Weights of a small transformer language model: RMSNorm before and after each block, rotary positions.
MLP neurons of a small language model. Each row is named by its layer, matrix (gate and up: input weights) and neuron, and shows model dimensions 16-111. Each number is 128 + 32 x the weight over its row's rms, rounded and kept within 0 to 255. A neuron's up and down rows have the sign that makes its largest values positive.
Before each neuron's rows, "fires on" lists the tokens most often at its 100 highest values on Wikipedia text that the model never trained on.

fires on: "J"
L2.gate354 [237 120 152  85  91 109 158 179 173 110  94  89  96 171 156 142 106  92 121 135 112 139 175 134  86 131 135 102 140 113 158 169 180 135 143 102 153 125 119 112  85 120 135 135 147  63 110  90 141 155 149 126  99 205 133 111 129 117 118  86 138 108  60 147 129 143  86 120 143 200 163 148  84 101  60  81 104 150 166 166  87  93 119 148 148  98 124 131 111 143  95 135 174 130 151 103]
L2.up354 [147 105  99 114 115  90 142 183 127  67 129 102  53 154  92 205 160 110 159  63  87  92 142  96 108 127  97 137  83 156 170 145  85 115 101 115 151  95 115 127 127 101 157 151 130  91 127  85 149  95 151  87 154 120 137  98 153 213  59  91 122 147  90 148 105 121 154 136  85 122 135 128 101 200  96  90  99 120 163 133 124 161 116 127 137 147 118 135 173 120 160 100 109 232 135 118]

fires on: "an", "inn", "9", "8", "R", "ar"
L3.gate360 [124 186  68  87  59 129 197 133  89 104  98  80  79 128 173 119 103 130 126  73  98 116 153 143 164 120 156 135 112  87 125 132  80  86 132  88 119  87  96  96 104 168  83 118 153 136 108 158 146 118 153 111  56 149 117 175 145 153 123 161  86  90  92 135 137 163 136 117 115 110 122 122 125 170  95  99 212 183 152 126 189 122 138 122 108  40 130 135 142  86 140 116 136 102 128 157]
L3.up360 [ 75 135  67 100 149 143 168 119 105 102 117 116  32 163 196  99  84 165 146  67  85  95 113 127 123 158 103 124  62  92 123 118 100  91 121 120  90 153 143 104 117 148  99 167 181 147  78 112  86 158  94 141 113 169  97 132 127 107 152 110 121 103 115 134 140 150 159 115 135 158 149 186 115 115  98 126 156 134 133 140  75 132 154 116 228  61 143 158 131 138 164 132  85 101  91 151]

fires on: "il", " ", "em", "st", "ally ", "l"
L3.gate134 [144 128 129 127 159 113 186 124 137 165 119 135 136  90 168 120 123 116 142 110 120 118 164  99 122 162 136 144 191 133  81 111  99 140 132  84 242 147 100 180 106  82 165 138 172  97 188 132 131 150 168 120 104 119 138 138  93 119  70 113 117 112 151 135 162 185 154 190  97 104   8  89 126 190 123 147 132 120 141  67 167 120 149 107  66 124 168 139  96 103 104 115 149 112 125 130]
L3.up134 [150 159 129 130 107 105  97 119  90  88 165 160 176  88  72  98 162 189 159 155  91 130 128 157 118 108  85 105 123 126 166 158  55 129 142 138 135 100 123 167 136 139 193 147 176 106 137 139 154 138 133 165 132  81 147 201 130  90  77 179 110 126 164 146 148 209 126  83 125 150 113 165 147 138 164 112 158 124 132 149 139 180 120  62 114 123  88  96 108 117 127 110 139  80 153 135]

fires on: "most ", "be ", "ur", "Un", "ly "
L2.gate378 [213 170 184 125  87 150 130 131 161 185 120 147 123 137 167  86 131 110 141 124 146 149  90 105 145 108 127  82 140 101 130  80  75  57  83 161 108 133 164 124  98 160 144 112  92 161 136 122 150 137 109 116 144 140 136 130 144  68 135 174 163 100 123 176 177 149  79  87 173 115 127 144 184  89  96 166 147 123 129 126 150  32 137 126  68 129  77 155 136  98  96 134 136  96 124 174]
L2.up378 [130 120 162 121 124  77 136 111 104 153 142 111 171 116 103 101  89  91 122 152 104 111  75  64 164 181 154 119 182 155 117 124  65  91  66 164 169 131  92 129 111 176 191  75 162 159 109  93 172  96 121 119 185 108 112 125 128 125  89 182 158  81 113 149  88 158  98 133 113 134 129 116 191 111  90 186 156 131 182 154 132  66  82 158  60  94  80 137 161  95 101 132  80 124 133 161]

fires on: "comm", "emb", "or", "is", "ad", "later "
L2.gate408 [145 140 126  99 187 148 103 123 109 183 133 117 149 195 131 117  90 134 117 131 138 134 111 161 105 155  88  88 124 191 114 193 136 149 170 185 141 101  86 153 159  62  92 145 126 147  74 101 177 173 112 145 131  88 122 168 154 111 125 125  95  59 163 155 108 152 213  94  77 160 178 100 142 109 136 106 170 152 128 160 161 179 163 100 105 201 148 139 141 177 132 177 154 155 115  85]
L2.up408 [160 143 201 116  80 104 119 204  99 172 126  93 109 131 116 134  52 154 104 118 101 198 159 144  99 102 124  64 135 135  76 130 156 133 153 152 168 125 140 163 119  82 113 123  92 102  97 108 178 142 136 159 111 123 137 207 130 175  86 174 112 120 108 121 218 161 166 124  90  84 152 174 135 109 160 140 178 136 132 145 104 122 115 121 134 158 143 162 140  59 107 139  98 103 181  56]

fires on: "Y", "il"
L3.gate183 [121 181 116 139  63  86 198 109 152 139 109 134 141  94 125 137 148 132 152  90 105 106 100 162 121  92 110 212 199 105 139 151 148  59 160 165 157 169 113 110 161 146 112  84 137 121  98 150 180 139 134 159 154  95 124  95  92 192  83 102 136 133  97 161 125 162 132 145 157 128  63 153 136 129 112  85 116 146 148  87  75  58 107 163  98 113 189 133 112  71  91 142 100  92 117 121]
L3.up183 [150 144 103  90 110  77 142 188 112  84 154 111 147 131 122 120 112 121 169 110 160 145 124 132 118 154 110  98 129 144 162 131 118 155 161  84 128 125 113 125 185 144 125  89 125 138 113 142  76 102  79 103  89 145 137 165 125  98  90 106 177  86 140  94 167 170 128 104 152 138 139 119  95  75 106 128 182 173 101 212 135 121 109 123  76  91  91 177 124 118  88 107 119  76 113 101]

fires on: "man", "-", "Man", "he", "star", "n"
L3.gate292 [130 162 159 120 110 156 102 181 118 165 113 195 199 141 153 138 109  68 151 145 139 177 116 159 122  89 100 138 130 170 166 165  94  96 130  96 137 137 110 142 100  87 177  67  89 178  97 140 129 134 125 102 111 101 140 196 131 153 117 141  91 101 155  80 124 127 126 125 171 100  72 156 116 156 140  82 125 139 122  79 167  85 102 128  89  74 162 101 109  76  99  79 190 137 152  59]
L3.up292 [ 58 109 132 131 150 159  55 127 115 123 138 103 104 172 153 106 141  96 141 126  93 126 117 129 168 137 114 142 115 113 112 121 102  83 127 135  76 176 128 164  74 123 118  63 142 120  96  94 137 128 109 120  99 164 164  96 123  92 194 136 149 176 117 142 142 169  73 191 143 170 146  94 173 177 120  95 132 130 108 127  76 113 141 141 191 106 107 110 115 125 144 126  88 181  95 107]

fires on: "J"
L3.gate242 [144 113 106  65 159 119 181 140 208 135  67 112 149 120 173 112 147  84 139  96  92  74 126 160 170 133 130 121 109  88 131 139 153 136 150 157 233  78 133 123 143 154 162  88 120 147 110  59 102 159 162 113  95 112  96 150 122 153 115 118 100 139 154 170 104 104 147 118 126 216  67 139 102 150 129 105 117 133 146 144 151  93  94 135 113 138 154 158 103 142  91 156 182 183 143 117]
L3.up242 [192 126 105  89 184 106 152 134 194 173 137  87 121 135 174 161 107 100 168  71 102  79 154 211 103 143  84 134  91 153 181 135 131 185 129 114 157 128 128 147 147 135 161 111  81 143 130  52 124 132 148 109 126 161 147 146 165 136 129 139 159  96 158  92 120 106 151 138 128 105 131 104  82 133  90 117 114 152 159 106 107 121  51 119 168 132  71 115 110 104 172 136 124 134 154  64]

fires on: "7", "8", "5", "6", "4"
L2.gate428 [122 143  85  73  96  71 119 107  94  95 157 130 126 111 159  73 122  67 107 173  73 122 150 148 166 164 121 135 128  84 110 133 116 165 153 131 133  66  59 122 155 151 157 106 134 119 125  71 193 156 162 147 140 168  83 136 116 121 146 141 140 141 141 142 155  92  60 116 119 132 114 148 128 118 159 163 106 180 112 145 164  93 187 116 131  78 137  99 122 104 133 124  72 155 108 182]
L2.up428 [112 130 146  63 143 111 104 107 112  99 148 146 130 106 201 111 115 104  94 145  72 112 184 135 198 120 173 130 111 146 113 126 121 197 128 155 135 157  84 109 161 168 151 146 159 145 112  84 149 171 171 140 100 179 122 139 180 110 162 139 106 102 136 125 110 106 150 170  80 179 162 162  95  56 149 125 103 134  65  86  89 143 137 124 144 159 153 102 186 102 162 162 105 112 147 113]

fires on: "s ", "8", ".", "9", "es ", "20"
L3.gate428 [141 175 132 136 147  90 152 138 150 158 161 131 107 196 133 165  93 126  97  92 192 131 154 109 187 152 116 116 152 127 115 144 159 130 186 149 124 131 161 187 141  84 135 193 126 102 172  86 154 118 194 106 109 164 159  80 143 117  68 132 147 113 174  97 198 124 141  81  99 120 161 137 106 119 188  89 157 156 158 111 103 120 114 134 109 126 202 127 145 101 136 171 133 123 137 124]
L3.up428 [195  97 128 131  95 149 142 113  87 136 134  97 158 176  96  86 114 124 103 179 101 100 146  81 132 123 112 130 174 125 144 133 155  90 149 159 123 153  82 131 130 164 102 123 137 123 148 149 145 148 153 126 141 150 139  65  80 147  88 138 140 167 109  75 103 151 148 129 126  75 150  76 172 143 120 115 141 119 103 182  94 144 130 143 184 136 114 121 118 115 196  96 137 149 102  86]

fires on: "contin", "ind", "sion", "pol", "aged ", "more "
L2.gate323 [137 146 197 125 175 154 196 119  84 134  94 102 138 144 158 158 123  99 163 108 144 112 138 174 111 135 148 108 113 122 138 122  94  61  64 152 108  98 150  72 128 172 136 122 114 116 137 177 122 155  83  92  93 118  95 136 144 118 110 179 110  75 108  99 154 136  61 137 188 127 129 140  78 128 169 116 238 140 137 180 168  88  74 139 110 158 102 103 111 109  91 132 160 110 160 161]
L2.up323 [ 99 163 170  62 168 132 167 133 112 149 123 129 179 106 148 149  61 168  98  88 113 135 102 115 138 161 117 101 110 171 131 116 125  92 122 168 117 107  91 164 117 155  88 142 153 151  95 101 170  93 112 153 109 113  81 108 165 206  74 167 135 126 122 111  93 125 166 162  99 127  58 116  98 128 126 141 212 103 177  88  94 113 106 142  86  73 118 158 119 117 111  97  98 152 174  80]

fires on: "alb", "against ", "dr", "te", "For", "St"
L3.gate298 [184 152 113 130  91 119 192 101 126 147  83  89 102 102 143 120  87  80 171 121 115 203 201 138 112 112  98 155 106  71 104 162  60 159  94 142 198 122 140 130 115  76 111 177 146  95  83 159 101  95 120 120  64 120 161 153 168 143 164  86 100 113 103  97 114 150  54  93 126 119 122 109  90 142  97  66 149 142 190  78 157 120 152 166 112 131  92 103 124 139  71 105  93 121 141  97]
L3.up298 [164 114 118 124 113 154 159  81 166 121  94  86 102 121 140 118  96 142 184 126 145 119 139 172 129 125 148 104  78 111 145 115  42  97 146 144 182 151 121 175 130 163 160 172 189  91  99 121  82 121 156  77 197 149 156 125 136 165 108 130 196  77  84  94 106 100 141 170  93 111 177 122 133 109 111 122 140  45  59  92  75 128 177 158 127  91  99 121 132 141 118 110  89 144 121 127]

fires on: "st", "f", "ack", "g", "th"
L3.gate326 [147 128 129 155 149 160 115 146 203 135 111 126  97 178 149 155 161 134 104 165 149 130 155 165 117 129 150  69 103 119 157 134  98  72 177 119  95  86 124 116 174  78 130 180  99 101 110 141 139 127 157 130 118 172  90 152 222  81 135 118  86 144 181 135 110  69 154 126 130 182  80 138 151 141 173 100 129 119 200 152 145  98 159  66 114  91 140  85  70 124 135 173 157  89 136 147]
L3.up326 [144 153  96 109 140 117  89 117 145 123 107 119 127  90 120 136 130 102  73 176 147 104  83 143 123 128  83 100 138 183 120  94  89 180 133 151 180 114 153 152  72 144  86 136 122  93 131  81 149 131  71 120 101  83 110 167 101 106 136 122 112  95 107 178 152 135 128 114 182 123  81 130 119 100 207 117 128 109 124 139 153 141 175 131 138 132 142  99 116 155 141 160 133  71 190 182]

fires on: "4", "7", "0", "9", "9 ", "8"
L3.gate424 [167 143  91  86  80  98 129  94 171  78 103 196 156 176 107 163  92 143 121  82 135 107 130 108 159 121 108 126 125 120  86 163 133 169  99 116 121 155 154 150 166  97 148 122 102 108 168 107 179  79 157 132  74 120 137 146 102 131 191  93 128 146 127 119 127 106 110 165 146 143 116 103 145 168 106  77 125 175 151 163 129 123 135 176 102 111 137 105 188 156 110 125 128 169 136  84]
L3.up424 [119 132  77  89 169  76 180 133 144 127 167 157 155 169 170 109 100  99  76  67 184 121 112  43 167 127  86 181 185 146 108 131  78 146 162 112 122 105  86 138 113 110 119 145 154  95  95 141 116 124 199 103 172 148 105  74 114 107 150 107 104 110 105 130 104 130 125 110 123 136 179 111 157 149 146  96 105 112  42  94 106 145 138  75 124 137 136  81 154 138 144 161 172 146 176 155]

fires on: "ar ", "air", "ation "
L2.gate101 [125 121  78 127 196 122 171 182 119 149 129  98 106  52 141 127 145 118  80 146  90 156 171  85 159 176 161 188 148 128 109 170 199 146 137  95 120 109 137 142 153 123 124  74 115 106 103 118 193 110 177  92 115 170 171 157 165 135  69  93 103 119 128  99 120  82  62 126 136 148 127  72 126  99 150 138  82 133 151  84 130 110 152 138 146 198 113 130  86 133 117 123 123 162 176 111]
L2.up101 [111 107 101 134 165 131 174  98 143 171 174 130 130 123  81 108 138 131 102 115 112 105 158  89 117 172  92 175 107 147 122 149 113 124 123 108  79  70 134 163 177 132 145  88 135 100 147  88 151 105 131 153 129 106 104 132 176 200  95  90 172 126 158 108  92 120 106 138 133 157 121  97 110 193 125 174 109  82 141 102 117 129 128 141 140  95  76 181 104  71 172 151 102 136 136 124]